{
  "vocab_size": 8192,
  "hidden_act": "tanh_gelu",
  "norm_place": "pre",
  "bias": "all",
  "tie_word_embeddings": true,
  "init_std_qkv": 0.0261,
  "init_std_o": 0.00557,
  "init_std_down": 0.00278,
  "beta2": 0.98,
  "warmup_steps": 389,
  "batch_tokens": 32768,
  "max_seq_len": 256,
  "z_loss": 1e-05,
  "max_steps": 15445
}
MLP neurons of a small language model. Each row is named by its layer, matrix (up: input weights) and neuron, and shows model dimensions 0-127. Each number is 128 + 24 x the weight over its row's rms, rounded and kept within 0 to 255.
A block is one neuron, or neurons of one layer that tend to fire together. Before each block is what it responds to, as a language model described it from the Wikipedia text at the highest values.

Responds to: Wikitable and list markup. Tokens inside markdown-style tables and lists, such as dash runs in separator rows (---), header cells after pipes (%, Refs.), and word-starts.
L3.up56 [100 132 160 106  95 127 135  92 138  95 122 129 120 154 135  96 166 111 160 141 132 150 120 151  83 157 128 147 128 148 150 163  70 120 116 146 110 113 143 104 159 109 160  76 125 112 128 133 106 104 170 121 133  96 152 128  93  94 114  97  68 141 162 155 139 125 141 148 161 174 146 170 170 149 135 149 133 108 161 132 168 120 125 120 108 177 113 121 127  75  80 100  88 128 126 146 135 126  85 177 152 123 141 149 136 138 108 144 146 141 110 110 137 130 145 131 125 151 106 126 109  98 129 115 137 141 148 138]
L3.up206 [ 93 108 107 149  97 104 131 134 166  66 110 128 124  92 143 117 158 159 114 118 168 112 173 152  82 131 144  90 149 127 113 135 157 112 122 107 126 152 120  95 125 140 129 106 114  94 133 116  84  68 141 144 147 128  93 150 165 164 129 128 131 140 119 153 128 109 112 123  87 148 119 106 134 152 134 177 122 110 154 106 180 116 124 113  97 128 139 159 149 123 145  97 130  97 167 127 104 157 117 183 150 183 115 117 119 142 178 174  98 188 123 131 113 116 125 148 129 126 166 136 101 132 126 116  86 132  86 116]
L3.up365 [105  98 129 112 122 137  95 118 134 119 135 130 128 152 141 162 111 144 171 132 143 136 103 113 111 135 133 100 152 145 135 110  87 100 129 150 128 124 140 118 120 103 144 115  98 102 123 130 109  99  90 153 131  87 136 129 119 153 130  98 101 137 137 119 167 138 131  83 156  99 143 164 123 121 163 152 122 139 170 122 166 182 131 137 141 180 125 148 118  92  98  85  84 165 110 141 154 126 122 167 153 141 140 163 122 166 131 182 163  91 120 151 139 134 116 140 110 101  88 162 104 122 125 116 130 142 118 133]
L3.up418 [123 106 101  73 125 155 127 149 164 171 118 160 159 115 121  92 149  95  75 156 141 142 146 138 116 136 127  71 162 132 152 146 132 150 129 105 184 145 117 155  98 103 148  98 117 150 170  99 122  90 134  91 131  97 129 129 162 113 141 114 151 175 132 165 124 131 141  86 122 141 105 136 145 135 106 154 133  99 157 108 163 111 171 129 123 155 102 159  97 135 143 146 114 120 103 139 120 122 149 151 124 140 125 125  89 129 120 135 172 152 116 140 155 129 106 146 134 152 141 161 126 110 120  78 106 103 123  67]
L3.up616 [ 99 165 101 108 108 106 109 110 153  47  95 114 155 124 120 142 110 135 147 136 166 134 118 133  99  86 155  74 111 140 117 162 102 101 162  91 163 133 131 100 127  72 158 138 127 100 139 157 114 134 120 175 164 114 133 152 112 109 116 123  85 107 169 143 144  91 118 115 101 183 137 174 123 130 141 187 125 127 106 128 160 163 145 112 102 128 109 151 110 145  91 147  96 113 125  97 126 139  96 160 126 126 168 146 118 119 140 163 104 137 131  96 153 118 169  74 120 172 131 129  99 115 153 139 156 132  94 135]
L3.up621 [108 158 158 133  68 115  88 137 179  76 183  98 120 138 177 100 170 185 128 147 162 166 186 135 125 102 136 120 140 144 145 119  93 159 106 141 160 123 127 127 111 103 103 137 158 130 111  74 104 118 158 120 153 143 109 127  88  99 132 124 131 120 134 176 119 139 140 146  81 168 124 122 149 115  95 148 135 115 129 138 139 122 114 120 144 158 139 175 110 113 131 139 111 137 134 114 144 120 119 192 157 126 148 107 121 111 147 108 165 124 123 133 162 130 130 153 105 132 108 165 114 130 145 118 139 114 108 103]
L3.up656 [111 143 112 140 146  94 106 179 147 115 142 122 148 142 121 152 121 153  67 155 169 147 150 129 122 140 129 106 137 116 154 150  82 114 100 133 145 147 126 116  99 117 139 113 128 132 155 137 134  92  98 134 138  77 136 128 171 130 131  95 125 144 141 163 103 131 163  89 126 130 116 133  77 153 144 130 165 130 147 115 163 132 166 117  96 128 136 153 118  90 129  78 117 140 148 139 126 135 110 162 158 158 130 146 113  94 168 193 117 127 129 100 159 106 113 111 135 138 136 105 103 127 156 156 128 116  84 141]
L3.up997 [ 95 127 134 126 136 121  92 141  97 129 130 176 141 132 136 108 113 181 115 107 124 139 211 120 103  80 144  87 102 179  99 190  57  93 166 103 181 114 132 134 131 103 190 122 155 110 115 117 113 109 149 158 150 142 126 164 127 103 121 111 156 129 144 138 161 103 117 111 116 154 178 120 114 129 148 146 128 149 139 103 135 105 167 145 131 138 110 116 125 138  95  71 114 122 126 120 174 105 120 171 143 137 109 111 137 110 110 132  99 109 142 123 127 138 159 105  98 142 100  98 114 106 108 108 127 142 109 107]

Responds to: Table cell numbers. Numeric pieces inside pipe-delimited stats tables, such as decimal points in .524 or 48.9, dashes in 9–2, and digits; weaker on CJK character fragments and mid-word pieces like deb(ris).
L8.up1425 [142 114 158 119 157 116  81 160 115 157 152 115 154 135 120 127 121 119 123 102 122 149 143  61 106 104 123 135 114 160 107 177 163 145  93 130 110 164 115 124 197 102 105 120 118 152 141  73 116 133 104  98 138 129 100  92 147 143 158 108 134 121 112  71 162 121 112 108 101 118 171 130 140 134 145 166 166 114  94 116  95 162 110 141 128 162 145 146 147 139 112 134  71 161 120 113 139  99  91 136 125 143 110  92 109 119 116 140 128 160 110 127 147 145 128 160 150 114 114 115 148 129 151 105 139 136 100 106]

Responds to: Last token in parentheses. The final token inside a parenthetical, just before the closing bracket, especially years, numbers, country codes and round names, e.g. (2006), (KOR), (first round).
L8.up1117 [119 160  88 143 146 108  63 105  93 151 137 120 128 118 120  86 147 124 139 101 125 131 148 149  94  86 125 123 109 119 133 121 137 126 112 144 148 144 116 112  92 106 151 149 138 119 116 144  96 128 174 126 141 102 164 132 142 170 140 149 188 149  98  85  84 164 148 136 130 161 162 154 204 113 153 127 144 133  78 124  81  92 112 162 129  94  77 121 121 146 132 105 168 124 146 111 117 146 103 162 115 124 172 198 133 132 112 152 118 122 110 162 133 133 122 107  78 127  88 101 144 131 121 121  88 106 161 129]

Responds to: Markdown table separator dashes. Dash tokens in markdown table divider rows like |---|---|, plus leading pipes of table rows, and a few mid-word fragments (pro, el, st).
L7.up136 [109 164 124 153 122 122 114 145 132 130 123 143 114 158 103 140 191 187 131 154  74 111 134 138 113 153 127  99 119 118 106 133 133 158 119 125 170 152 106 150 104 113 138 161  86 113 167 140 122 124 109 141 173 157  93  79 112 146 153 160 121 165  76  99 123 137  92 100 116 134 125 133 150 135 134 165 124 121 147 124 165 158 162 171  91 117 117 121 135 119 113 134 135  84 150 117 134 109 150 184 143 113 152 114 125 128 140 139 105 100 121 142 135 108 150 130 133  94 141 122 143 147 119 115 110 148 130  99]
L7.up628 [101 142 132 153 102 112 145 128 128 148 129 136 134 133 151 136 149 105 142 137 122 117 139 150 110 106 136 115  95 150  90 146 102 104 127 135  88 114 161 134  96 116  71 118 140 118 134 162 103 107 133 159 151 133 112 111 140  98 145 131  87 186  95 107 101 111 117 142 149 113 114 117 153 158 174 122 163 153  98 114 128 183 158 122 135 166 122 149 153 155 158 111 104 140 156 105 106 137  97 137 162 130  93 131 119 128 143 156 141 152 165 157 129 106 150 147 144 129 111 139 117 133 140  84 148 142 173 118]
L7.up783 [105 129 172 127 123 112 106 136 141  91 106 131 150 140 145  90 153 123 138 129 148 106  98 163 134 132 134 143 141  92 104 113 134 164  96 109 127 147 159 128 122 133 151 127 123 134 113  73 109 118 125  93 136 117 110 118 151 122 165 116 136 156 108  97 118  93 160 151  99 179 118 156 133 165 163 126 114 126 111 131 126 133 119 138 134 119 157 142 129  61  91 123 138 120 106 152  99 121 154 129 149 178 128 118  94 115 127 192 136 155  98 135 101 110  85 168 155 162 110 121 129 106 144 127 103 155 135  95]
L7.up824 [112 127 139 104 128  94 171  95 164 133  93 152 159 131 113 121 162 137 122 138  78 132 131 123  98 145 126 111 144 135 111 114 125 138 136 124 123 208 122 124 112 105 174 128 117 146 153 142 154 114 142 118 169 145 140 102 153  82 143 135 117 193 106  83  91 126 126 111 137 134 116 153 187 141 162 119 106 102 120 146 124 133 158 154 119 131  97 127 129 176 102 148 142 118  80 153 105  98 142 131 135 125 118 109 112 136 100 123 139 115 125 140  95  99 170 126  89 138 103 169 144 153 127 117 138  94 165 143]
L7.up949 [104 104 142 130 174 142 111 113 121 116 100 129 146 120 146 121 167 144  80 101 164 122 173 148 156 200 129 132 141 117 117  87 133 115 105 154 139 130 154 140  89 130 136 144  82 133 118 141 111  90 150 121 156 139 114 138 126 116 173 146 136 167 114 103 132 123 152  96  91 134 102 149 157 196 160 142 118 116 151 132  96 106 133 161 148 154  75 110 118 102 123 118 108 145 110 145  76  89 133 165 163 131 139 129 107 129 143 166 100 130 152 107 119  93 124 162 132 122 145 164 105 168 153 109 155 101 155 102]
L7.up1029 [ 87 137 100 134 103 112 125 144 113 129 124 130 110 146 124 150 113 100 112 150 104 120 164 160  82 124 127 103 127  82 120 158 104 104 163 152 148 103 147 107 123  93 140 181 125 110 104 138 125 142 135 144 139 148 117 145 146 135 172 116 114 128 102 116 158 101 105 125 157 137 165 115 155 111 133 109 173 111  96 133 157 129 122 127 146  79 117 130 144 151 121 127 102 150 117  61 129 126 132 178 136 134 149  80 107 176  94  83 115 123 177 135 112  89 142 164  73 154 111 128 138 130 105  59 134 155 128 115]
L7.up1271 [130 122  98 140  81 151 111 116  99 177  95 118  98 147 137 111 110 152 141 165 136 148 118 111 121 104 151 113 139 147 122 154 153 135 129 122 125 149 139 131 125 101 114 169 138 172 124 161  73 147 154 118 132 149  99 112 198 140 156 118 144 134 116  85 112 128 144 136 108 117 105 124 132 107 108 173  90 141 142 148 129 155 166 140 127 154 199 151 130 129 114 108  91 101 101 113 108 139 106 109 150 162 100  98 122 110 111 114 111 126 154  94 114 141 145 145 162 154 145 164 114 114 137  87 103 101 106 147]
L7.up1354 [110 124 170 139 154 122 180 150 137 129 148 147 131 111 113 140 148 120 112 134 145 131 144  82 118 107 136 171 115 132 123 128  78 180 134 125 115 117 141 171 141  97 123 132 121 157 194 100 126  98 137 151 129 168 108 107 171 110 147 119 119 114 165 110  97  96  92 140 123 181 151  87 113 159 148 118 148  78 128 115 153 139 139 156  97 167 116 116 127 106 132  85 143 124 156 124 135 142 126 136 142 159 126 126  89 105 111 170 107 105 156 111 126 162 149 156 173 106 122 132 124 134 145 120  97 137 120 142]

Responds to: Word pieces inside parentheses. Word pieces just after an opening parenthesis in tables, results lists and headings, e.g. (secon-d round), (s-ubmission), (head coach); also mid-word pieces in headings (Fir-st round, Re-t-urn).
L3.up5 [151  87 134 134 142 141 112 139 139 105 110 119 104 128 141 143 147 113 111  78 104 138 100 126 138 120 121 127 135 136 138 117 145 119 185 134 108 122 131  98 132 156 119  79 151 120 157 153 112 152 104 130 169 155 162 116  85 123 117 143 114 116 101 138 158 110 116 103 133 109 150 101 129 172 102  87 166 160 151 143 135 169 145 181 130 159 108 101  89 121 125 110 165 128 170 166  97 126 123 162 110  74 124  93 122  92 114 146 138 138 119 113 156 120 112 143 176 112 167 115 116 129  95 142 127 155 134 132]
L3.up71 [113 123 170 167 132 119 100 113 160 123  78 151 115 109 136 129 143 130 131 141 159 151 140 179 134 135 128 158 156 105  96 123  97 114 159 153 113 119 126 152 144 122 127 117 141 116 165 155 133 136 102 168 167 116 144 125 121 109 112 150 110 112  86  89  84 123 110 137  80 171 116 128 125 182 105 100 157 129 108  98 162 128 160 152 133 123 106 122  84 110 108  71 136 147 141 145 137 128 122 173  88  97 120 107 123 100 147 159 132 117 146 149 122 102  91 161 120  80 139  76 115  98  88 144 117 133  73 102]
L3.up95 [127 146 111 171 116 127 133 108 133 119 116 111 138  81 101 145 111 131 131 152 119 137  97 117  82 105 122  89 126 130  98 165 134 102 123 127 156 172 119  82 121 135 115  82 129  97 111 162 111  93 114 134 161 122 143 143 119 126 117 139 138 118 129 141 146 173 120  97 167 153 167 107 176 147 125 160 130 107 124 108 215 137 137 133 131 127 118 164 120 147  81 109 138 156 152 138 158 164 104 145 105 119 111 166 118  73  95 143 141 136 147 135 119 118 102 138 143 128 114 129 104 132 148 114 103 129  56  93]
L3.up111 [125 141  83 154  81 132 177 124 122 108 120 126 172  84 114 165 165 115  79 161 133  97 117 160  93  88 127 137 109 141  98 173 149 173 134 119 100 129 140 113 110 136 100 141 155  91 146 166 136 114 115 146 105  93 113 112 139  98 142 142  71 161 128  97 118 152 112 147 135 140 150 107 153 135 176 147 111 136 121 100 125  97 148 109 114 158 103 150  86 139 135  99 136 146 114 117 103 159 123 126  90  88 156 134 122 140 133 105 133 141 179 143 145 100 147 122 152 111 126 142 139 118 115 112  64 114 156 136]
L3.up934 [ 93 110 124 114 119 120 108 183 105 119 132 120 122 109 106 144 148 129 115  65 101 174 102 130 142 140 128 127 156 151 133 144 106  77  90 186 139 120 127 119 130 122  98 128 174 114 130 106 130  94 101 131 132 123 138 113 143 125 123 107 111 111 143 125 166 146 117 151 127 105 160 140 153 128 151 126 146 106 147 145 147 107 143 114 150 145 151 138 121 132 123 117 130 122 135 185 112 116 121 141 141 118 106 168 133 120 108 149 111 134 182 148 163 143 146 154 136 160 147 130 113 111 135 111  88 138 124 150]
L3.up948 [ 83 139 123 137 132 123 135  99 140 148 115  78 161 126 145  98 131 138 121  75 116 135 113 147 105  85 130 172 102  99 135 153 114 100 110 156 114 178 127  81 120 140 136 130 124 130 118 146 116 129 171 112 122 107 109 124 144  67 105 130 104 155 109 112 106 109 149 133  48 155 157 136 165 161 133 124 139 157 136  75 140 108 116 147 129 143 102 108 105  81  91 129 140 149 171 151 157 161 114 129 100 176 127 163 112 142 125 182  97 125 122 118 119 125 123 111 154 133  98 156  92 120 153 121  90 116  84 127]
L3.up1230 [130 116 161 128 100 114 122 134 128  78 123  84 139 128 168 107 155 123  84 113 105 135 100 167  90 111 127 136 111 137 115 122 136  54 141 121 135 162 132 118 115  95 163 141 139  91 118 133 112 114  97 131 191 153 105 118 116 115 131 105 127 127 145 103 119 130 141 136 138 120 148 108 139 142 161 150 135 165 100 124 141 138 110 120 117  66 139 112 109 150 122 119 137 165 135 113 149 140 157 142 111  81  91 148 117 132 121 126 139 134 165 148 103  87 118 131 159 133 169 132  92 137 134 128 121 179 106 132]
L3.up1305 [121  87 135 134 121 127 126 118 157 114 142  79 104 127  95  90 143  71  80 122 106 137 127 120 104 103 116  84 130 164 159 151 135  99 124 112 119 167 119 122 129 114 124  48 132 125 181 116 118 145  95 133 127  94 118 133 130 131  91 117 124 146 132 136 124 129 112 106 111 120 128 126 180 139 139 134 139 115 150 123 149 159 169 151 157 104 149 140 102 115 136 123 102 150 153 130 139  95  98 157 115  79 108 187 122 115 108 156 169 169 138 110 158 139 133 147 112  97 125  95  98 113 163 133  99 142 139 160]

Responds to: Empty table cells. Blank double-space tokens filling empty cells between pipes in Wikipedia tables such as election results, sports results and filmographies.
L7.up215 [130 105 185 155 151 142  91 121 119 107 142 113  74  75 156 118 177  80 126 106 147 151 116 164 143 119 147  96 105 121 120 161  90 122 112 118 140 140 136 130 138 109 126  66 116 131 106 100 138 113 123 135 159 118 122 124 126 121 144 158 153 134  92  88 110 149 118 147 118 138 160  97 125 167 136 127 160 185 121  81 164 142 143 142 137 130 132 151  63 114 113 130 131 106 144 145 128  95 165 152 133 128 126 137 102 134 111 156 188 128  94 114 145 124 139 139 110 112 121 123 112 100 148 112 169 101 165  87]
L7.up373 [134 115 150 124  86  94 125 108 124 123  97 126 136 126 146 121  94 162 116 112 155 136 106 149  86  81 118 125 127 115 124 151 128 135 106 152 142 125 124 127 148  92 101 112 116 156 140  83  86  89 121 146 115 102  69 160 130 154 133 153 162 180 124 145  96 121 124 106 103 124 196 127 138 177 130 138 124 146 136  70 166 103 142 122  89 122 120 158 119  99 134 132 112 147 175 111 138 133 120 120 106 170 150 102 120  75 142 145 160 154 149 137 119 115 126 164 104 103 112 106 109  88 133 105 154 111 153 148]
L7.up484 [104 134 140 109 131 135 138 115 110 139 134 171 140 118 118 151 142 128 145 110  94 156 145 122 125 134 119 104 151 123 159 138 135 136 148 106 170  97  51 149 121 109 127 134 115 101 154 153 128 112 131 120 145  90  83 146 141 147 120 130 134 132 164 159 129 104 142 132 107 167 194 122 134 143 150 186 130  96 125 118 137 181 102  81 107 158 138 118  97 141 128  98  86 114 191  93 161 135 127 156 141 104 120 160 111 150 156 125 103 137 129 134 100 113 132 139 155 104 117  65  93 116 149 142 114 104 113 134]
L7.up578 [ 81 114 134  93 164 114 132 141 126 142 138 146 135 147 124 134 122 122 119 132  72 122 143 152 116 118 132 119 121 170 127 152 154 172 135 142 150 102 110 106 148  97 108 148 141 161 153 106 169 115 138  98  93 150 102  88 143 118 113 137 124 173 118 147 108 127 121 168  85 168 124 125 136  96 111 124 153 100 142 142 151 152 132  94  93  85 128  96 112 106 158 160 119 134 144 114 139 167 100 124 200 130 167 108 113  83 146 134  73  88 146 157 124 112 126 156 124  98 108 135 129 179 105  48 148 137 129 108]
L7.up734 [112  82 124 145 144 108 117 111 125 149 109 136 161 149 106 112 103 100 119 135 138 184 129 167 108 119 129  98 145 122 114 134  89 139 132 126 128 155  94  97 115 134 145 121 102  82 107  97 118 100 111 128 133 145  95 149 136 159 112 149 138 141 141 130 111 129 164 137 144 160 144 118 167 150 170 161 133 152 152 105 175 141 116  82 125 114 101 120 103 137  94 137 144 179 174  97 186 137 149 126 148 119 130 139 102 120 119 199 124 138 112 152 132 119 132 134 131 117 119 127 119 110 147 120 139  97 138 113]
L7.up921 [ 84 117 143  83 131  99 129 103 146 164 113 147 143 126 111 102  93 138  86  88 101 143 127 145 107 144 115 132 143 130 148 146 109 137 160 180 194 115 117 141 142 135 140 142 107 126 141 158 145 145 159 148 127 117 134 116 113 107  94 135 111 144 120 123 122  90  97  96 126 144 112 120 118 103 150 123 118 153 118  98 122 139 117 128 122 100 140 116 130 142 124 125  96 158 195 120  90 173 167 106 129 151 125 122 136 110 174 150 130 122 130 110 148 111 114 159 122 148 115 138 123 136 147 143 121 118 118 114]
L7.up1235 [127 107 149 127 132  97 134  96 110 131 155 173 164 155 128 171 100 140 117 119 119 192 139 128  71 134 118 141 167 181 172 114  75 158  83 161 115 154 106 110 115 124 113  99 170 117 121  95 129 109 124 134 133 144 124 134 135 114 141 135 112 120 106 115 103 131 110 139 105 160 164 140 126  92 127 124 178  79 121 114 134 103 119 114 154 104 123 118 120 120 153 146 132 200 159 146 117 149 113 125 143 126 117 122 109 113 186 102  88  86 137 112 154  95 117 136 128 172  96 129 136 135 168 106 140  85 114  81]
L7.up1464 [ 70 151 119 101 146 102 125 132  60 108 190 145 133 110 148 121 101 149 138 112 149 112 121 130 107 110 128  98 146 119 146 147 157 170 101 116 150 129 125 166 109 120 126 129 145 110 144 107  99 131  83 162 167 134 121 115 142 119 119 126 113 196 168 119  89 128 121 132 151 174 141 102 150 136 144 135 154 138 118 142 122 174 110 109  86 150 137 131 103 138 165 138 104 151 155 108 137 146 125 120 119 152 106 140 108 120 150 104 117  81 111 151 116 111 131 106 136 146 111  66  69 121 200 108 148 130 138 130]